Weights of a small transformer language model: no biases in attention or MLP, untied embeddings.
MLP neurons of a small language model. Each row is named by its layer, matrix (gate and up: input weights) and neuron, and shows model dimensions 208-303. Each number is 200 + 20 x the weight over its row's rms, rounded and kept within 0 to 999. A neuron's up and down rows have the sign that makes its largest values positive.
After each neuron's rows, "fires after" lists the tokens most often just before its 100 highest values on Wikipedia text that the model never trained on.

L8.gate497,238,178,196,193,207,183,190,218,186,227,200,209,179,189,233,175,162,211,199,161,193,193,205,203,160,189,203,174,219,212,235,186,192,220,237,180,200,238,173,213,239,183,184,174,204,199,206,171,175,174,188,211,214,204,210,205,202,162,212,206,199,190,211,210,209,218,211,217,192,241,210,198,182,183,188,228,177,204,205,223,216,210,179,227,188,210,193,199,218,177,170,187,194,194,182,164
L8.up497,172,229,206,223,200,181,161,198,227,215,177,191,203,208,200,200,199,177,227,193,219,195,198,211,177,155,201,178,208,208,183,194,217,190,230,216,184,192,217,160,216,222,200,199,221,226,203,233,195,192,238,218,205,209,162,218,186,192,205,152,219,183,207,189,208,192,144,206,210,213,213,205,207,169,173,226,184,229,240,162,177,200,224,225,216,180,178,188,188,223,178,174,216,199,184,213
fires after: " |", "0", ";", ",", " ", " the"

L7.gate396,167,191,192,232,220,191,163,218,194,184,179,223,174,209,200,210,161,195,203,162,217,200,190,207,199,205,202,212,191,187,221,218,184,225,206,184,187,211,209,224,225,177,180,157,181,194,211,207,190,180,202,160,236,241,233,195,232,220,207,196,188,172,154,223,215,201,182,186,193,221,202,212,205,227,185,164,183,175,198,209,211,185,165,180,225,181,196,202,196,224,214,196,203,204,212,199
L7.up396,160,192,211,229,192,173,237,201,178,207,198,222,198,173,216,187,199,161,182,184,193,191,187,196,215,197,188,201,198,201,233,208,237,191,221,175,179,222,173,163,221,184,224,189,187,199,235,155,226,190,190,216,157,204,223,223,177,183,173,201,198,185,185,202,184,192,178,247,223,183,183,207,204,203,242,201,214,209,196,197,151,219,204,230,196,205,211,210,202,226,189,222,212,186,205,170
fires after: " ", " ("

L7.gate708,187,206,207,266,211,194,189,190,194,179,205,234,166,205,200,159,187,202,230,202,186,195,209,162,229,179,236,242,198,223,207,209,168,200,208,200,214,219,204,193,211,169,218,215,172,214,223,203,190,227,206,213,230,207,216,204,161,218,187,200,202,199,235,169,201,171,186,235,172,194,228,179,177,192,235,196,179,187,219,192,172,207,224,175,225,197,185,188,223,194,224,191,197,182,179,207
L7.up708,213,183,186,182,201,167,175,200,190,215,165,208,183,207,169,206,215,182,234,188,249,211,229,205,187,209,212,201,227,197,181,230,198,194,201,186,218,214,186,185,218,189,183,220,162,201,196,179,186,159,214,220,196,209,210,194,236,194,220,221,198,183,173,216,212,219,153,185,203,198,238,217,224,213,232,185,190,166,168,186,189,177,191,180,209,241,231,213,186,193,209,232,201,221,216,159
fires after: "1", " ", "8", "9", "born", "2"

L9.gate961,256,202,187,224,238,155,189,215,188,201,205,215,201,181,200,163,195,222,207,192,177,198,207,172,188,184,199,203,207,209,204,205,196,215,201,200,209,192,196,191,186,158,222,182,197,226,216,214,175,222,187,177,179,201,206,184,206,194,229,241,169,214,202,204,201,231,247,200,195,174,197,224,205,207,190,185,184,176,193,219,190,193,185,183,216,218,192,213,206,175,190,203,167,208,188,175
L9.up961,226,225,185,176,181,207,183,205,221,217,209,242,185,187,195,199,198,190,199,205,198,225,201,192,218,209,235,219,177,181,181,178,185,201,202,198,206,193,211,224,189,177,214,169,179,227,186,188,169,151,257,214,220,206,198,193,184,206,202,207,213,231,212,212,222,163,185,150,212,207,217,203,219,203,207,221,201,224,217,202,206,173,191,194,204,204,220,214,177,223,204,201,221,201,204,186
fires after: " ", "1", "2", "6"

L9.gate1571,234,246,172,214,199,170,207,201,174,215,169,200,209,206,180,168,210,221,220,185,203,137,212,168,204,197,215,205,224,202,216,227,171,207,170,189,251,213,208,183,178,202,183,191,206,218,195,180,201,166,200,204,207,197,208,187,210,192,166,182,185,210,149,201,209,190,202,198,177,222,183,231,219,212,220,220,182,188,205,215,214,237,237,206,214,203,238,225,175,137,234,174,206,213,161,219
L9.up1571,184,253,174,224,212,193,175,198,205,207,167,216,189,190,194,180,154,209,217,152,203,158,193,196,185,166,210,191,212,199,187,207,208,180,175,185,206,211,187,195,223,163,222,182,195,188,206,218,209,240,173,186,223,188,193,214,199,215,180,164,200,229,200,146,220,195,201,220,180,152,208,213,207,192,220,231,184,210,215,139,195,218,186,209,206,198,187,198,198,159,218,198,203,223,205,194
fires after: " ", "1", ".", "2", "0", " ("

L7.gate454,217,207,188,209,202,191,194,212,191,154,241,216,191,156,179,175,194,195,183,166,207,174,172,217,194,195,225,215,175,210,196,182,222,159,202,217,215,220,189,169,220,152,216,220,208,205,213,196,182,215,181,189,155,234,193,223,216,198,190,222,174,211,231,210,224,234,198,176,201,187,207,231,200,163,211,188,187,201,235,210,180,210,181,200,212,187,179,174,237,242,212,209,212,212,170,190
L7.up454,177,196,189,205,202,200,181,185,199,194,188,202,153,182,178,170,182,195,203,182,193,201,231,192,224,191,227,182,199,198,210,195,206,228,212,192,224,188,192,201,155,184,173,212,183,212,229,188,214,165,164,223,223,193,216,244,212,221,202,190,202,226,195,193,179,207,214,233,225,189,208,210,174,205,206,203,196,214,186,186,220,176,206,223,189,191,195,212,216,199,186,194,193,207,208,169
fires after: " ", "1", " in", " March", " early", " June"

L7.gate1545,229,206,216,216,179,197,168,188,185,216,230,208,233,212,215,198,172,207,189,220,221,188,209,184,231,188,204,183,184,242,214,186,214,204,193,182,177,204,209,214,181,160,238,197,170,233,202,200,195,185,208,193,210,194,189,204,187,234,204,203,236,185,191,253,175,219,156,166,180,177,202,191,222,201,247,192,186,214,192,200,201,243,219,173,196,206,251,214,168,195,210,205,192,213,175,188
L7.up1545,193,190,190,199,212,191,175,194,181,244,194,156,173,181,189,210,220,206,177,163,194,192,181,213,183,196,203,179,207,169,182,214,195,190,203,170,199,204,186,207,193,187,190,186,219,228,211,170,190,183,182,190,184,185,238,241,182,216,201,173,200,224,199,194,230,209,198,221,213,230,215,195,202,204,196,194,212,214,205,229,163,209,206,235,199,186,210,216,218,184,199,220,213,211,188,237
fires after: " ", " (", "|", "\n", "0"

L8.gate426,187,215,204,202,191,191,192,186,192,221,198,180,187,190,158,206,228,205,221,212,197,197,207,201,159,178,193,188,219,190,201,211,220,193,166,214,193,226,201,208,211,204,203,187,168,192,253,204,172,212,157,174,180,162,210,179,167,151,239,202,216,183,227,201,209,196,188,186,204,210,207,216,189,178,223,189,186,180,199,193,198,236,179,200,225,206,179,205,195,186,168,202,202,204,159,174
L8.up426,190,161,162,202,213,248,172,200,201,195,206,180,193,203,210,239,220,198,192,180,152,196,202,183,193,198,192,241,197,201,160,196,209,239,207,183,209,196,179,189,220,184,223,203,186,247,207,179,184,199,185,243,166,175,221,219,178,189,206,233,206,229,241,187,192,219,192,190,220,208,221,241,228,171,198,221,218,180,222,176,207,201,165,162,197,206,204,208,225,213,215,225,208,213,183,209
fires after: "0", "4", "5", "2", "3", "6"

L9.gate1198,197,199,185,207,193,179,228,211,221,224,197,235,200,219,207,168,214,220,201,181,229,145,222,204,182,223,173,218,211,215,191,206,157,218,200,248,205,191,199,187,200,158,207,176,203,192,213,210,168,193,207,189,237,173,207,176,207,206,184,174,221,202,200,186,186,164,204,199,170,213,225,184,213,188,203,200,176,198,205,204,167,202,211,193,208,199,215,219,231,154,177,191,213,207,220,188
L9.up1198,170,229,192,214,200,246,191,182,194,189,233,232,155,251,187,188,187,186,245,221,211,216,233,154,181,223,170,215,188,208,217,186,202,190,212,201,204,181,234,195,219,211,226,210,195,196,212,183,163,174,209,225,205,181,199,212,209,203,208,205,221,208,215,213,228,183,231,193,198,177,221,217,205,201,189,175,201,198,178,178,227,230,201,195,219,175,227,177,189,214,215,223,221,182,215,225
fires after: "1", "2", "3", ".", " "

L9.gate1225,206,224,165,219,177,189,197,196,223,167,161,193,216,214,199,203,177,164,213,173,234,191,184,170,216,223,187,184,200,202,219,197,197,228,205,228,189,209,194,188,194,204,189,210,196,199,261,181,213,186,224,211,247,242,207,158,204,207,194,213,237,218,194,222,160,182,192,193,184,199,218,232,251,226,203,201,225,204,197,202,199,197,209,180,189,205,196,220,196,184,186,208,170,208,195,182
L9.up1225,193,214,240,183,196,200,199,220,177,195,188,204,184,170,204,204,205,165,230,185,211,199,173,170,244,196,238,177,184,216,219,195,192,171,189,186,210,217,183,176,230,196,212,178,147,178,227,171,178,215,192,183,192,210,221,215,206,214,193,208,232,214,204,204,205,191,231,192,208,222,213,184,209,234,211,206,213,228,189,174,168,141,200,235,223,184,220,223,181,217,211,219,187,201,169,180
fires after: " "

L7.gate451,213,214,182,249,197,207,220,189,233,192,224,199,166,219,188,200,185,184,177,173,212,204,185,205,199,208,158,184,220,208,186,192,179,191,186,224,192,165,216,197,188,214,217,178,191,195,223,182,200,201,241,162,217,197,206,182,212,195,224,191,215,246,201,191,207,156,202,186,176,193,179,194,190,203,229,207,199,204,236,207,206,193,191,190,191,196,226,189,200,195,222,183,195,192,222,213
L7.up451,175,183,198,220,181,205,210,190,188,197,175,188,226,186,218,201,203,200,219,156,210,170,199,166,190,189,198,221,175,207,181,174,201,188,163,222,194,237,220,173,201,208,217,181,193,156,175,218,150,166,200,183,185,209,189,224,215,200,256,209,196,217,205,216,212,192,223,187,186,219,216,194,200,224,231,165,204,186,193,162,191,175,195,205,170,184,206,212,196,194,205,206,191,208,184,211
fires after: "0", "9", "–", " "

L8.gate411,215,219,244,199,203,186,220,226,222,234,230,199,203,211,186,173,214,221,205,224,213,227,187,194,217,173,214,252,202,199,220,178,185,184,228,212,212,253,238,220,197,194,229,213,212,183,224,205,188,167,217,171,202,195,168,210,236,213,188,158,194,208,199,182,186,218,217,220,181,206,193,184,215,193,180,222,213,208,177,211,210,234,214,168,225,190,248,204,222,216,217,187,186,189,195,207
L8.up411,167,165,201,190,190,202,207,198,207,234,215,206,214,208,205,176,199,237,211,220,220,224,207,200,198,196,204,202,223,192,208,205,189,190,193,210,246,184,165,164,219,188,222,181,193,213,207,191,217,204,203,207,214,178,187,209,172,194,235,201,205,183,186,235,221,178,207,173,184,190,193,170,199,219,195,194,230,219,196,192,227,199,217,207,202,185,193,221,206,208,214,182,203,239,199,195
fires after: " ", "1", " (", "0", " is", "4"

L7.gate1578,202,205,216,241,200,173,200,168,212,188,186,205,218,182,204,225,214,177,233,199,200,189,158,161,155,230,200,216,220,211,180,164,185,230,195,181,186,235,181,160,210,184,247,205,216,166,200,166,206,184,207,206,198,211,186,181,183,184,166,230,187,222,199,207,214,176,180,199,234,187,226,223,232,213,220,167,232,177,192,232,211,209,207,211,227,215,211,207,209,202,221,201,188,193,196,172
L7.up1578,216,210,193,157,213,221,213,197,181,209,177,202,196,210,199,221,231,202,217,205,203,185,210,198,211,192,186,217,187,184,199,202,225,213,181,159,243,241,199,172,241,158,227,197,183,167,218,195,194,207,196,248,179,188,215,207,203,210,209,215,201,216,162,198,221,192,213,213,193,211,200,176,183,223,217,201,203,223,230,224,196,209,186,168,220,245,225,225,177,191,210,206,176,194,186,209
fires after: "–", " "

L8.gate1721,203,191,188,227,171,188,199,166,233,184,196,220,195,202,166,202,206,178,211,176,217,163,224,210,183,233,238,199,216,214,205,220,203,206,193,215,199,254,210,205,207,174,190,167,194,220,178,187,191,229,212,168,179,239,213,208,207,211,202,197,222,204,179,216,173,187,203,200,169,186,216,212,225,180,189,216,233,193,193,197,176,156,189,180,192,191,198,199,183,180,155,201,166,219,174,220
L8.up1721,181,188,206,206,215,190,214,182,206,255,218,186,190,176,219,249,215,214,241,203,173,229,243,207,203,223,213,215,211,196,186,246,211,203,200,186,189,218,221,173,230,208,196,189,205,204,210,221,167,180,222,203,195,204,171,193,210,256,216,204,206,173,225,223,184,191,233,176,211,195,214,191,220,192,187,191,207,202,206,204,181,194,207,191,238,193,229,178,223,183,183,216,192,190,175,212
fires after: " ", " |"

L9.gate1387,197,206,222,173,207,191,179,215,188,229,188,209,210,185,214,172,171,170,242,182,174,187,222,176,196,218,188,196,208,201,232,195,195,179,199,201,197,229,214,222,209,185,242,182,185,180,210,222,191,208,225,161,193,188,204,240,216,212,207,191,229,164,227,183,195,231,206,183,178,222,244,218,200,170,208,202,173,202,196,183,211,229,177,207,234,176,220,234,246,178,228,208,200,203,176,219
L9.up1387,187,233,204,189,188,208,152,180,219,227,173,205,209,175,203,213,173,221,220,177,216,162,176,201,183,179,199,207,198,184,187,160,205,202,192,211,182,211,210,199,240,216,217,269,203,210,194,195,182,202,206,226,204,227,182,215,173,239,200,225,203,238,182,222,229,163,187,226,179,192,219,207,206,236,218,210,194,213,196,212,162,217,230,213,186,173,211,215,199,190,182,159,223,215,174,183
fires after: " ", " (", " b"